config = dict(
    beta1=0.95,
    beta2=0.95,
    final_lr_fraction=0.0,
)
MLP neurons of a small language model. Each row is named by its layer, matrix (gate and up: input weights) and neuron, and shows model dimensions 96-191. Each number is 50 + 10 x the weight over its row's rms, rounded and kept within 0 to 99. A neuron's up and down rows have the sign that makes its largest values positive.
After each neuron's rows, "fires in" lists the words (lower case) most often at its 100 highest values on Wikipedia text that the model never trained on.

L3.gate281:53 51 63 64 43 43 49 61 27 39 58 44 49 34 46 49 79 47 54 40 38 38 49 45 70 43 56 59 66 54 56 48 67 48 58 53 43 43 47 37 59 66 47 42 54 45 61 58 58 33 40 40 58 48 49 42 43 37 41 31 44 42 43 58 72 50 44 50 51 56 52 47 40 43 36 51 44 35 56 53 42 54 52 61 46 65 37 58 69 39 47 62 57 35 44 32
L3.up281:38 51 37 46 69 46 54 59 47 43 64 61 47 38 47 35 52 44 60 34 33 50 50 43 69 59 56 43 54 56 45 49 63 37 55 73 42 62 46 57 45 65 39 30 44 50 47 60 69 40 33 65 41 38 36 46 50 45 52 44 59 53 55 48 53 46 47 35 67 48 44 43 52 40 43 59 56 51 41 46 58 69 58 62 58 40 37 48 49 52 62 48 48 57 46 39
fires in: "to", "from", "of", "at"

L2.gate152:54 52 57 58 72 37 48 61 53 58 46 37 41 36 38 45 68 53 57 33 49 62 61 43 49 56 59 37 69 31 52 62 41 40 45 53 52 46 33 46 34 58 54 72 52 40 63 40 29 53 33 39 68 50 56 72 59 36 84 55 42 52 42 38 43 35 46 66 70 38 57 54 56 51 45 52 55 53 46 55 46 55 41 38 43 50 60 57 34 41 43 59 64 64 69 38
L2.up152:47 46 58 56 49 35 50 45 46 62 50 66 41 60 54 43 63 64 50 52 52 45 61 41 60 56 52 37 47 40 55 62 64 36 38 64 68 65 48 36 50 44 56 32 41 56 50 52 66 59 44 60 43 27 39 52 51 53 53 42 53 48 54 46 41 43 57 42 46 49 32 45 39 48 51 36 58 61 61 38 42 54 28 38 53 38 68 30 39 42 42 54 47 50 51 56
fires in: "as", "appointed", "awarded", "completed", "scored", "exhibitions"

L6.gate201:35 46 43 58 40 41 47 36 56 49 63 46 39 45 30 47 50 65 62 47 43 57 62 44 51 64 44 42 35 52 45 56 60 56 71 46 37 41 52 40 47 54 53 56 43 42 46 50 52 49 44 35 52 35 46 66 36 38 37 32 46 61 50 49 54 64 74 62 48 65 62 50 46 47 46 51 50 52 34 48 58 55 38 43 70 48 54 59 38 52 64 53 47 64 47 70
L6.up201:42 57 66 35 57 54 52 51 48 39 55 59 50 39 50 34 37 41 63 32 52 45 56 44 41 46 60 23 45 24 35 60 47 64 50 40 51 54 49 47 58 51 37 53 70 62 43 42 41 47 53 40 58 41 31 46 40 39 65 60 60 49 45 52 39 44 39 47 47 56 47 70 31 58 49 48 39 57 46 51 54 57 49 45 61 49 45 64 42 63 69 57 70 51 58 65
fires in: "they", "have", "had", "first", "took", "left"

L2.gate271:48 50 56 42 48 64 53 49 38 34 35 64 52 41 66 56 48 48 53 39 48 53 47 38 51 44 48 48 54 56 60 40 66 45 53 36 46 53 18 68 45 48 34 22 55 52 47 44 58 42 44 54 50 50 48 58 37 43 41 26 55 45 46 24 43 71 35 57 70 54 54 47 49 43 58 48 44 47 59 46 40 54 57 39 41 52 44 68 54 45 52 36 70 54 65 45
L2.up271:47 45 57 40 46 41 54 44 58 61 47 62 42 57 37 63 65 46 53 55 54 67 47 61 49 56 57 45 28 55 55 55 47 61 51 56 44 46 44 36 66 34 46 49 62 40 56 55 51 35 50 51 45 45 59 64 49 52 33 36 52 39 56 61 63 57 49 42 48 52 58 57 71 47 51 46 46 45 44 57 44 51 48 52 56 61 77 63 48 37 42 33 66 50 39 47
fires in: "would", "can", "may", "could", "canadian"

L9.gate446:50 49 71 64 50 37 42 63 22 59 57 49 55 57 42 52 40 35 43 41 42 61 36 34 62 60 36 55 72 44 43 47 37 60 44 61 64 47 56 36 58 51 71 60 41 56 40 44 54 21 60 49 50 47 38 57 54 51 31 47 58 37 44 35 40 53 49 54 54 63 50 62 48 56 39 49 54 56 46 46 50 51 45 35 50 61 35 54 69 49 51 48 48 61 50 50
L9.up446:33 55 38 41 53 45 54 44 42 64 48 46 44 47 49 39 51 34 72 47 48 56 52 47 71 65 52 52 46 43 38 55 45 80 45 68 58 54 66 39 47 56 36 55 60 59 37 69 35 42 56 49 53 51 55 55 44 48 38 51 44 50 43 53 43 48 54 51 37 73 60 37 39 49 42 69 59 49 53 51 67 67 41 58 43 50 51 46 51 41 42 41 55 54 50 32
fires in: "from", "at", "for", "life", "under", "train"

L3.gate118:78 47 62 52 51 40 77 49 54 38 44 57 38 42 43 62 55 40 51 55 42 57 62 52 63 45 56 38 66 50 32 63 58 52 60 45 42 62 45 39 36 28 60 50 60 54 51 54 53 54 34 40 66 41 34 55 57 39 52 52 41 49 53 37 56 49 42 38 54 57 42 55 41 57 38 46 61 52 51 55 43 54 52 47 46 61 46 57 28 61 39 70 44 49 24 36
L3.up118:46 39 70 77 35 49 39 54 62 44 57 42 40 59 39 55 60 46 57 47 53 57 69 56 57 52 53 48 55 74 46 48 38 49 60 39 51 52 51 47 33 56 36 64 49 31 35 26 53 44 49 49 48 58 44 48 48 63 59 42 53 29 54 50 54 48 30 54 53 55 36 45 50 50 47 55 33 39 35 50 61 56 56 58 57 47 57 66 55 65 57 55 41 34 42 47
fires in: "when", "despite", "by", "while", "because", "to"

L4.gate257:65 46 60 36 54 39 50 59 48 55 45 53 46 45 40 44 59 55 46 43 52 54 61 38 86 55 41 47 59 37 43 59 60 58 51 62 48 44 61 36 67 56 47 45 72 41 43 38 56 51 39 38 51 44 33 48 48 49 57 36 40 41 57 34 52 38 42 39 58 65 58 64 36 44 31 68 61 32 42 59 70 52 54 47 50 52 76 55 61 67 47 64 51 64 56 56
L4.up257:46 62 41 45 52 56 65 55 57 59 44 26 43 64 58 44 66 72 59 59 49 25 53 48 60 40 59 45 57 23 24 52 67 42 62 51 70 65 50 42 49 51 52 50 55 44 26 50 45 60 54 72 46 52 39 35 55 68 50 58 65 54 55 53 42 43 59 64 39 51 48 43 46 68 64 52 60 51 39 53 48 61 56 57 59 65 68 33 50 49 56 48 57 63 49 38
fires in: "which", "by", "under", "as", "and", "from"

L6.gate218:51 42 40 48 47 44 27 64 38 43 39 57 33 47 55 49 49 52 38 54 52 55 51 56 67 62 34 55 55 61 62 44 28 51 54 60 44 32 53 53 55 59 41 33 32 50 52 36 65 37 42 50 60 41 49 53 60 48 40 35 34 51 57 46 66 57 51 44 42 54 62 43 61 38 17 53 58 66 50 47 56 53 56 53 64 56 50 52 41 55 48 49 38 67 43 56
L6.up218:52 46 46 51 55 51 53 50 56 50 59 57 45 32 47 54 48 41 57 28 57 67 59 48 45 61 42 35 63 58 62 27 39 53 46 39 52 47 52 35 58 60 37 50 51 26 47 45 59 45 53 52 65 33 42 42 34 46 58 55 50 39 34 44 36 49 47 68 42 50 62 56 57 58 41 56 55 32 52 47 60 50 60 48 57 57 38 44 42 43 43 51 59 59 50 41
fires in: "has", "have", "had", "more", "industrial", "indonesian"

L2.gate48:46 55 81 60 54 67 30 50 45 45 55 64 53 39 51 73 57 56 53 46 48 46 34 57 46 48 43 61 61 44 71 60 40 37 35 54 52 39 46 58 45 55 39 48 33 50 59 53 50 42 47 46 61 42 61 44 42 41 37 47 53 56 45 60 19 73 48 45 46 47 61 54 54 53 33 43 53 63 58 44 63 52 35 44 53 52 54 53 66 60 49 42 53 53 51 54
L2.up48:33 35 60 43 60 47 51 33 60 55 50 62 29 50 47 34 48 39 56 60 65 65 53 50 63 61 35 42 63 57 56 44 55 38 41 66 60 56 44 47 58 36 57 52 39 34 53 61 62 53 57 62 62 46 35 54 55 58 40 77 39 28 35 34 40 40 46 40 56 35 67 37 52 48 49 61 62 41 35 46 68 50 44 46 31 58 56 50 50 63 56 52 53 50 59 49
fires in: "is", "his", "received", "had", "earned", "graduated"

L4.gate504:71 40 62 67 34 56 39 40 44 63 38 61 39 46 26 42 59 46 45 44 38 41 51 40 63 64 34 58 42 59 56 36 50 66 56 36 23 45 47 54 39 43 62 54 51 53 62 58 54 45 58 56 50 42 53 51 45 38 66 55 37 38 49 41 35 58 58 55 53 52 41 60 50 50 58 43 40 39 54 42 48 44 55 45 49 62 41 60 44 63 41 47 45 47 46 63
L4.up504:67 46 60 49 50 53 61 36 55 52 54 62 37 39 51 50 74 42 51 61 46 59 42 33 49 34 52 51 55 42 49 56 36 57 54 41 45 41 25 69 28 60 45 45 27 63 48 54 51 59 57 55 69 54 29 43 41 43 45 44 43 58 50 54 44 47 51 53 35 61 68 41 38 40 52 51 43 41 57 61 49 52 45 54 33 51 50 54 42 63 60 47 48 59 37 69
fires in: "some", "known", "such", "most", "various", "other"

L7.gate494:52 28 60 55 52 50 53 57 51 37 43 65 42 36 43 42 57 48 48 42 50 43 39 43 48 48 57 47 44 56 55 53 58 52 65 55 42 55 35 44 54 50 55 35 66 48 74 60 57 38 57 55 43 51 49 65 55 31 43 43 52 34 39 46 56 52 56 44 68 47 51 59 49 41 32 74 59 53 45 51 38 58 34 52 56 48 51 52 42 48 30 54 51 44 45 57
L7.up494:44 50 56 36 51 57 59 42 55 47 48 63 49 57 40 56 63 43 56 44 58 58 34 60 47 51 55 57 60 56 64 35 39 33 51 42 74 49 81 48 50 45 40 36 57 46 59 53 67 38 69 57 47 54 61 44 31 48 40 57 57 46 41 37 35 51 57 50 56 54 50 38 59 42 53 45 32 46 35 33 60 55 46 36 52 49 59 54 55 37 40 52 42 51 36 56
fires in: "by", "at", "with", "from", "to"

L7.gate477:71 50 43 58 52 41 71 52 38 55 74 48 27 50 62 50 38 44 65 37 48 50 46 44 72 73 59 48 63 54 53 52 47 55 50 47 37 59 42 66 61 68 53 43 51 45 55 44 65 56 39 47 44 65 58 49 49 53 52 56 41 55 58 47 45 54 25 54 51 67 48 48 40 34 57 49 47 51 37 66 68 35 61 38 46 54 37 42 64 46 48 50 57 49 37 57
L7.up477:73 50 42 50 86 50 55 43 53 41 61 46 54 52 45 46 44 52 58 52 39 54 55 54 62 46 43 30 52 52 44 61 46 40 23 38 71 34 63 42 51 63 60 32 51 44 55 53 69 51 47 55 40 37 46 47 50 41 64 38 35 51 44 58 32 62 36 44 47 50 42 65 61 51 57 56 55 80 53 69 49 40 54 61 51 47 31 49 55 51 64 39 49 58 47 42
fires in: "however", "so", "though", "although", "time", "soon"

L7.gate373:57 65 62 65 64 48 38 47 43 48 53 55 49 29 48 40 63 60 56 48 46 62 50 41 68 56 49 51 61 50 56 57 53 50 49 48 32 33 40 37 60 51 45 48 58 63 56 52 40 47 41 50 42 28 46 60 51 41 53 62 27 37 65 61 62 39 39 48 36 59 51 48 59 37 64 55 52 65 46 49 44 48 38 45 36 46 43 59 45 38 49 32 44 53 72 72
L7.up373:74 55 55 51 53 34 44 44 61 58 38 37 48 57 44 41 46 52 73 51 39 47 59 54 48 53 38 44 41 54 46 58 65 55 55 59 42 50 53 42 49 53 48 39 53 44 49 55 44 45 58 56 28 46 25 60 39 63 52 49 40 56 44 68 46 45 46 42 44 43 47 46 48 61 50 45 62 69 64 52 54 49 52 55 51 35 42 43 48 52 67 36 35 48 38 61
fires in: "her", "however", "in", "al", "although", "which"

L2.gate92:78 59 52 61 55 42 55 50 41 41 58 62 43 54 44 62 52 46 47 54 21 47 44 44 27 62 43 30 63 57 73 51 46 38 46 50 59 48 42 41 39 46 43 38 47 34 45 58 55 37 45 31 52 39 48 73 60 36 63 31 37 61 48 54 43 40 47 44 71 48 40 51 62 45 30 55 43 34 46 38 53 51 41 52 32 62 49 55 44 50 29 57 59 48 59 62
L2.up92:61 40 54 47 50 47 27 54 41 56 57 58 53 37 65 41 54 53 34 47 53 59 39 58 57 61 57 54 63 34 57 56 58 44 41 45 43 64 45 56 52 31 54 61 49 42 58 72 47 46 59 66 51 52 74 61 35 50 65 58 43 47 54 43 29 45 39 54 37 45 39 33 51 71 44 49 55 38 65 52 54 53 49 55 45 56 54 18 37 50 46 64 44 71 40 39
fires in: "received", "award", "get", "won", "earned"

L9.gate373:47 41 63 48 50 33 37 55 44 52 39 66 54 37 78 48 54 40 60 48 55 51 33 36 57 39 36 44 70 53 44 39 54 48 50 41 38 49 45 55 44 60 64 48 47 35 47 52 65 49 62 33 38 41 37 56 45 51 41 27 41 61 35 49 56 63 41 40 61 46 53 43 58 42 54 71 50 43 49 55 46 37 44 48 55 48 42 55 52 58 42 58 60 41 65 60
L9.up373:46 37 49 59 46 36 67 47 27 38 38 41 51 55 53 51 67 58 45 45 38 54 66 62 43 63 66 32 42 68 58 60 62 39 42 38 67 52 56 45 34 54 49 45 56 43 53 51 51 38 54 39 53 40 41 58 43 57 53 51 57 47 53 57 37 71 34 49 45 47 49 65 39 44 49 45 49 46 43 40 28 57 62 40 50 40 55 58 51 42 63 47 44 66 44 69
fires in: "are", "can", "would", "is", "he"